config.toml
num_hidden_layers = 10
num_attention_heads = 4
vocab_size = 2144
norm_place = "pre"
positions = "rope"
rope_theta = 10000.0
rope_fraction = 0.5
attn_scale = 0.125
optimizer = "muon"
learning_rate = 0.0119
beta1 = 0.95
max_steps = 5404
dataset = "wikipedia_en"
MLP neurons of a small language model. Each row is named by its layer, matrix (gate and up: input weights; down: output weights) and neuron, and shows model dimensions 64-191. Each number is 50 + 10 x the weight over its row's rms, rounded and kept within 0 to 99. A neuron's up and down rows have the sign that makes its largest values positive.
After each neuron's rows, "fires on" lists the tokens most often at its 100 highest values on Wikipedia text that the model never trained on.

L2.gate27:50 33 45 45 58 43 48 45 61 40 47 46 51 43 65 49 51 57 54 39 39 44 54 52 68 61 43 32 49 32 49 56 43 77 45 61 53 47 49 47 62 52 49 56 47 57 57 39 60 60 41 57 47 47 34 45 59 54 40 60 53 41 50 46 45 53 40 36 51 41 45 51 45 49 46 47 31 52 50 56 62 61 56 61 66 54 54 59 36 63 38 66 64 62 57 63 60 37 38 44 52 45 31 56 38 44 47 50 54 67 28 51 52 56 67 57 61 46 43 35 44 45 54 45 58 46 57 30
L2.up27:66 36 39 46 58 72 58 53 48 54 51 34 43 60 62 66 72 50 50 41 52 63 51 62 51 72 55 41 50 41 32 60 56 51 62 51 60 62 41 37 39 60 57 53 52 50 63 38 59 63 53 39 50 40 43 63 51 39 51 54 68 45 39 54 39 51 40 45 50 54 56 37 42 59 51 57 39 40 30 53 47 55 49 72 67 53 52 61 58 60 38 36 42 49 52 58 49 36 61 46 43 49 44 43 57 42 48 66 55 41 51 42 47 50 42 40 57 56 38 54 51 54 70 59 56 56 52 37
L2.down27:45 32 35 61 57 01 75 48 51 53 59 53 49 56 52 52 61 61 45 41 63 58 53 63 57 62 58 51 62 49 51 65 52 48 43 46 75 61 58 55 34 46 58 48 51 49 47 38 61 59 41 60 48 54 47 64 44 42 62 47 33 49 61 34 55 51 44 62 56 57 47 42 65 60 45 54 31 34 34 60 50 52 62 48 74 40 50 56 43 50 43 47 51 62 58 46 49 34 32 57 49 57 46 63 44 35 50 57 53 44 49 55 47 36 48 35 43 46 47 37 35 51 50 56 44 59 47 52
fires on: " M"

L5.gate147:41 51 49 46 46 47 29 65 34 49 71 45 41 88 64 47 58 49 59 52 59 37 55 65 54 53 35 49 56 41 55 51 36 46 61 55 49 48 46 45 50 56 23 49 30 61 67 56 63 60 41 41 43 47 42 34 52 46 50 35 58 54 46 37 47 55 36 57 61 62 50 73 60 72 50 45 51 36 45 53 52 42 48 45 68 61 32 54 55 57 52 56 44 48 24 47 56 51 58 53 53 71 48 47 46 51 40 65 42 60 50 62 41 51 47 42 42 83 49 54 49 50 44 52 48 31 60 31
L5.up147:63 45 57 45 61 55 56 52 37 32 65 35 64 57 41 58 42 42 50 38 47 63 45 63 42 47 50 46 48 57 54 63 58 40 50 72 51 55 66 52 45 39 35 47 38 52 78 54 63 53 41 59 48 56 58 41 53 28 61 49 43 26 44 55 38 44 64 60 43 62 37 44 33 45 41 52 61 42 51 44 68 45 52 51 53 57 42 54 46 57 43 49 57 39 42 44 46 39 47 54 51 51 43 69 48 38 56 52 51 58 55 57 45 58 43 45 40 44 56 59 46 38 41 45 45 37 52 59
L5.down147:49 50 48 44 51 43 43 46 38 33 73 45 50 57 63 52 67 47 59 48 54 52 58 46 55 46 36 54 55 53 42 47 61 49 47 44 56 51 48 58 42 66 43 50 44 53 38 53 40 34 52 49 40 57 56 57 51 64 44 69 53 46 57 78 49 37 33 57 67 44 39 65 34 37 49 55 40 49 51 47 36 47 42 49 47 41 51 48 53 52 27 70 42 33 35 56 59 58 33 64 71 58 41 45 41 61 56 61 51 42 51 41 38 52 43 47 53 47 63 55 46 42 32 29 54 57 36 61
fires on: " music", "olog", "istor", "ist", "ith", "her"

L5.gate243:49 43 38 42 47 59 56 68 40 38 56 39 51 39 51 36 41 50 56 61 55 49 60 51 61 48 38 54 44 27 47 40 49 35 43 41 45 34 61 39 50 38 42 41 56 39 40 56 49 58 39 33 64 64 44 55 57 39 46 55 54 35 59 50 39 57 49 54 40 64 53 51 42 36 28 49 67 64 46 45 56 48 55 66 34 42 45 61 40 61 43 44 45 48 56 43 57 55 48 52 54 44 66 54 60 48 52 46 57 48 39 46 41 52 36 52 63 31 56 51 52 52 55 34 43 19 54 53
L5.up243:50 40 51 64 67 44 50 44 44 55 66 50 57 31 53 22 43 48 46 62 37 52 53 58 55 62 58 66 37 71 43 35 60 53 44 41 53 56 43 49 66 43 49 55 39 41 52 55 51 41 64 53 46 61 44 43 62 53 55 34 68 46 55 53 69 52 56 44 67 43 44 54 48 63 52 41 31 39 40 61 48 65 48 34 72 50 39 50 64 60 63 53 37 46 45 54 55 56 54 54 48 32 45 56 61 47 39 51 42 68 29 45 38 46 42 51 72 53 45 64 56 62 42 34 51 49 38 51
L5.down243:66 61 35 52 52 41 48 49 51 48 42 29 62 47 54 48 62 60 53 43 55 59 43 52 48 39 56 68 63 46 39 46 55 40 68 46 50 54 48 49 59 45 50 63 55 43 77 47 37 57 59 73 35 52 56 58 56 62 64 67 38 55 45 48 49 42 40 53 50 34 46 41 46 51 45 53 45 41 54 49 67 45 47 56 65 36 32 50 62 26 57 59 38 57 54 53 50 46 42 32 49 48 47 68 50 45 60 32 31 54 51 53 49 52 57 41 59 47 50 31 37 57 66 52 26 53 52 41
fires on: "ific", "'s", "ical", " its", "che"

L2.gate45:54 51 43 29 56 46 46 49 52 60 72 53 55 51 49 65 32 42 57 67 41 47 34 51 39 45 58 44 61 48 49 54 47 41 53 66 53 35 57 45 45 50 57 75 33 55 43 58 63 45 58 42 44 28 47 34 54 63 54 31 46 58 52 40 44 57 31 57 71 47 56 54 38 69 62 37 51 61 41 42 59 53 58 54 42 54 48 49 54 49 62 41 54 62 26 50 55 58 47 62 55 47 61 50 47 40 65 28 53 65 53 48 53 55 39 62 48 54 45 60 57 40 42 50 54 50 38 60
L2.up45:50 51 66 73 42 50 50 49 44 42 60 55 47 68 58 42 69 55 44 50 57 64 46 54 59 49 37 60 52 50 53 34 68 48 58 46 48 62 36 46 71 57 52 56 50 59 57 60 55 46 65 47 23 54 62 57 51 54 48 45 38 29 57 49 46 60 61 39 47 48 45 56 59 56 64 53 46 42 57 55 61 43 40 73 46 51 38 52 52 70 63 54 47 62 29 37 43 44 59 62 64 36 40 51 59 44 72 67 40 42 59 55 43 37 47 36 72 50 52 49 59 47 54 57 59 43 56 52
L2.down45:61 51 50 44 40 42 52 38 36 39 55 52 61 44 40 52 67 48 46 63 54 54 47 38 53 46 49 66 57 56 57 55 43 54 69 49 39 49 49 65 49 52 40 63 40 41 75 52 52 37 41 29 47 59 67 48 31 60 49 58 36 54 66 48 36 55 60 29 36 28 40 44 54 32 49 53 51 42 57 55 50 31 51 36 44 54 67 62 56 62 52 41 44 42 66 63 59 52 48 33 53 40 45 54 54 48 60 63 46 53 54 41 44 48 47 43 53 48 53 53 61 41 48 34 42 72 38 53
fires on: "od", "olog"

L5.gate221:52 41 35 58 55 42 45 45 43 48 64 44 33 52 49 40 28 64 56 54 58 50 46 51 42 47 65 64 51 57 59 46 58 42 44 38 58 50 48 58 58 46 45 63 42 39 49 65 51 39 45 53 52 45 59 50 44 46 54 52 57 70 54 60 37 40 56 53 43 65 51 54 40 32 47 75 51 60 40 43 55 71 47 49 56 28 55 56 57 69 55 56 55 59 61 52 51 41 45 50 58 53 31 58 53 54 71 49 46 34 66 51 60 47 56 50 47 51 47 33 50 30 54 46 32 33 59 67
L5.up221:47 59 48 51 58 67 55 63 65 28 56 45 25 57 66 53 45 28 42 37 60 60 31 34 71 65 37 59 37 52 51 46 46 58 57 48 23 56 65 47 58 36 56 57 61 34 43 24 57 62 51 52 46 43 47 50 56 37 39 44 49 36 36 41 49 69 36 48 56 48 40 62 46 53 49 32 46 45 57 53 50 47 66 48 55 67 33 36 35 41 59 48 58 31 50 29 43 58 54 36 66 40 49 57 40 44 31 52 55 50 57 46 63 59 40 53 53 38 62 51 51 44 65 64 53 65 53 45
L5.down221:35 53 66 53 65 45 55 44 49 43 44 51 47 63 56 56 65 24 57 44 52 65 41 56 55 54 29 41 60 45 60 42 49 43 51 54 52 46 43 50 58 40 49 54 50 60 50 67 65 47 58 58 55 55 33 50 52 36 59 51 60 47 49 54 54 38 62 35 34 63 48 50 61 59 61 47 43 60 63 59 56 65 35 48 52 59 47 44 50 52 39 38 56 51 37 50 58 63 28 71 37 45 37 63 29 40 47 53 48 49 38 49 44 31 39 41 47 64 46 55 36 57 60 37 46 51 43 65
fires on: "l", "n", "il", "t", " Rep", "c"

L2.gate69:49 58 49 64 45 32 49 46 51 73 63 28 47 59 48 64 26 44 54 34 53 54 48 56 54 36 48 56 44 51 52 49 64 54 42 53 43 55 42 56 51 54 37 39 57 48 61 41 47 55 70 58 41 47 55 39 30 35 39 63 53 54 46 24 48 63 50 42 48 44 32 59 25 50 49 59 53 78 57 57 39 35 42 49 58 29 53 46 47 43 46 65 46 49 56 55 43 39 49 53 46 56 52 48 63 53 49 58 60 51 47 48 44 73 61 47 58 44 56 35 82 56 69 32 49 42 54 58
L2.up69:52 53 52 61 58 46 64 47 52 51 67 27 54 54 56 41 53 53 38 39 35 46 62 44 57 43 52 38 43 36 40 63 37 62 55 67 49 62 40 51 47 55 48 43 70 60 61 33 38 69 61 57 47 64 58 44 29 25 52 35 38 43 48 42 49 45 59 52 35 48 48 66 47 42 65 54 41 56 35 57 41 50 63 44 43 46 44 60 54 59 44 50 50 52 46 67 45 49 58 57 38 60 47 50 67 52 60 63 58 51 44 47 50 54 55 41 70 37 57 36 64 67 68 34 59 49 32 57
L2.down69:46 58 47 58 50 44 43 45 41 59 58 65 36 50 54 46 39 45 61 65 43 60 30 50 45 23 60 49 65 50 50 49 28 52 35 53 50 48 52 45 67 44 52 50 50 46 56 40 48 61 66 39 61 62 43 69 29 45 57 65 57 56 50 49 48 47 57 57 49 50 50 52 43 39 52 48 29 43 34 43 44 55 60 53 40 49 49 71 27 55 66 44 57 53 57 68 55 46 69 59 42 59 38 33 50 69 61 59 53 43 41 62 53 65 56 65 69 51 50 50 39 60 37 32 39 60 43 57
fires on: " rel", " var", " cont", " r"

L4.gate15:42 40 53 56 51 47 42 49 77 75 57 50 48 47 60 50 23 71 50 35 41 38 57 54 51 53 47 44 50 58 50 62 53 66 62 48 32 63 39 55 41 55 30 58 34 64 62 33 57 60 31 60 49 57 57 40 56 41 34 66 29 52 58 55 31 58 50 50 41 56 50 53 40 50 52 55 47 44 44 52 65 46 57 77 48 61 41 43 39 46 54 55 53 52 56 60 65 53 34 44 40 45 57 48 53 53 51 45 51 57 57 45 49 50 71 40 55 44 45 38 55 54 38 50 71 46 54 43
L4.up15:42 54 55 52 50 65 53 41 60 61 61 41 34 59 57 61 54 45 39 45 47 47 61 47 48 83 50 37 43 39 49 58 46 39 34 37 39 62 71 43 55 38 43 45 57 37 59 53 56 63 40 53 38 38 46 50 42 28 46 39 50 50 70 60 47 46 32 53 56 52 40 27 43 56 38 41 61 44 32 69 61 52 27 56 60 48 61 55 53 52 38 62 40 58 44 57 58 58 37 51 36 67 59 54 43 62 51 47 46 57 56 35 53 55 58 58 45 49 46 50 49 45 41 57 49 62 50 44
L4.down15:45 53 44 63 53 23 68 43 37 52 54 48 52 51 61 59 57 62 40 41 62 47 60 60 51 68 54 42 60 38 53 64 44 57 40 28 60 52 49 33 46 33 44 39 55 61 55 41 52 73 47 62 37 57 50 56 41 39 58 37 49 51 48 34 55 31 43 64 52 54 39 38 39 51 41 47 55 45 52 68 46 69 53 51 67 57 45 55 58 46 44 50 39 73 51 60 60 61 40 54 45 62 56 50 53 38 60 46 47 43 54 54 40 23 33 48 55 45 53 33 52 43 46 51 45 72 53 41
fires on: " M", "ivers"

L4.gate47:59 48 50 70 50 63 68 62 51 41 58 30 43 39 52 50 57 41 62 60 43 60 91 63 45 41 52 47 30 53 46 71 58 64 45 49 60 47 49 54 39 42 49 51 57 49 50 57 48 43 44 41 29 43 29 46 42 52 40 52 52 39 62 69 46 38 63 43 48 32 52 48 56 19 37 50 42 41 42 42 47 54 39 41 48 46 41 45 25 52 56 50 54 56 49 67 49 37 65 58 47 48 62 70 40 57 54 61 67 43 38 58 49 48 35 62 58 34 35 49 44 51 46 56 50 53 38 66
L4.up47:58 49 47 56 56 60 63 58 46 62 50 31 58 54 58 53 57 54 51 48 48 54 79 53 65 52 45 50 45 50 57 63 45 54 35 59 60 48 45 54 49 48 49 38 56 58 50 63 22 44 42 49 51 55 61 47 45 49 41 54 49 45 45 34 42 63 49 32 66 53 49 34 43 33 47 49 39 61 47 42 44 37 40 63 57 61 46 49 50 46 43 48 46 48 50 45 53 63 56 39 38 45 67 53 46 39 27 55 43 58 39 55 37 59 54 55 57 50 75 52 42 65 55 46 64 58 48 50
L4.down47:53 49 47 36 53 35 48 55 41 61 51 48 40 37 46 40 45 45 48 49 61 46 52 48 49 53 54 48 76 48 43 61 52 42 58 41 58 49 30 63 59 33 58 56 61 51 60 52 31 41 35 46 55 55 56 66 44 46 44 58 57 51 25 37 64 48 46 39 53 50 52 52 62 41 42 37 51 57 71 55 59 53 57 49 62 43 56 38 64 36 50 36 34 53 31 53 60 62 56 36 49 45 68 57 52 58 33 47 48 41 39 41 56 47 60 53 62 57 23 55 52 25 45 48 50 40 53 49
fires on: "ific", "ive", "ice", "ootball", "ball", "ical"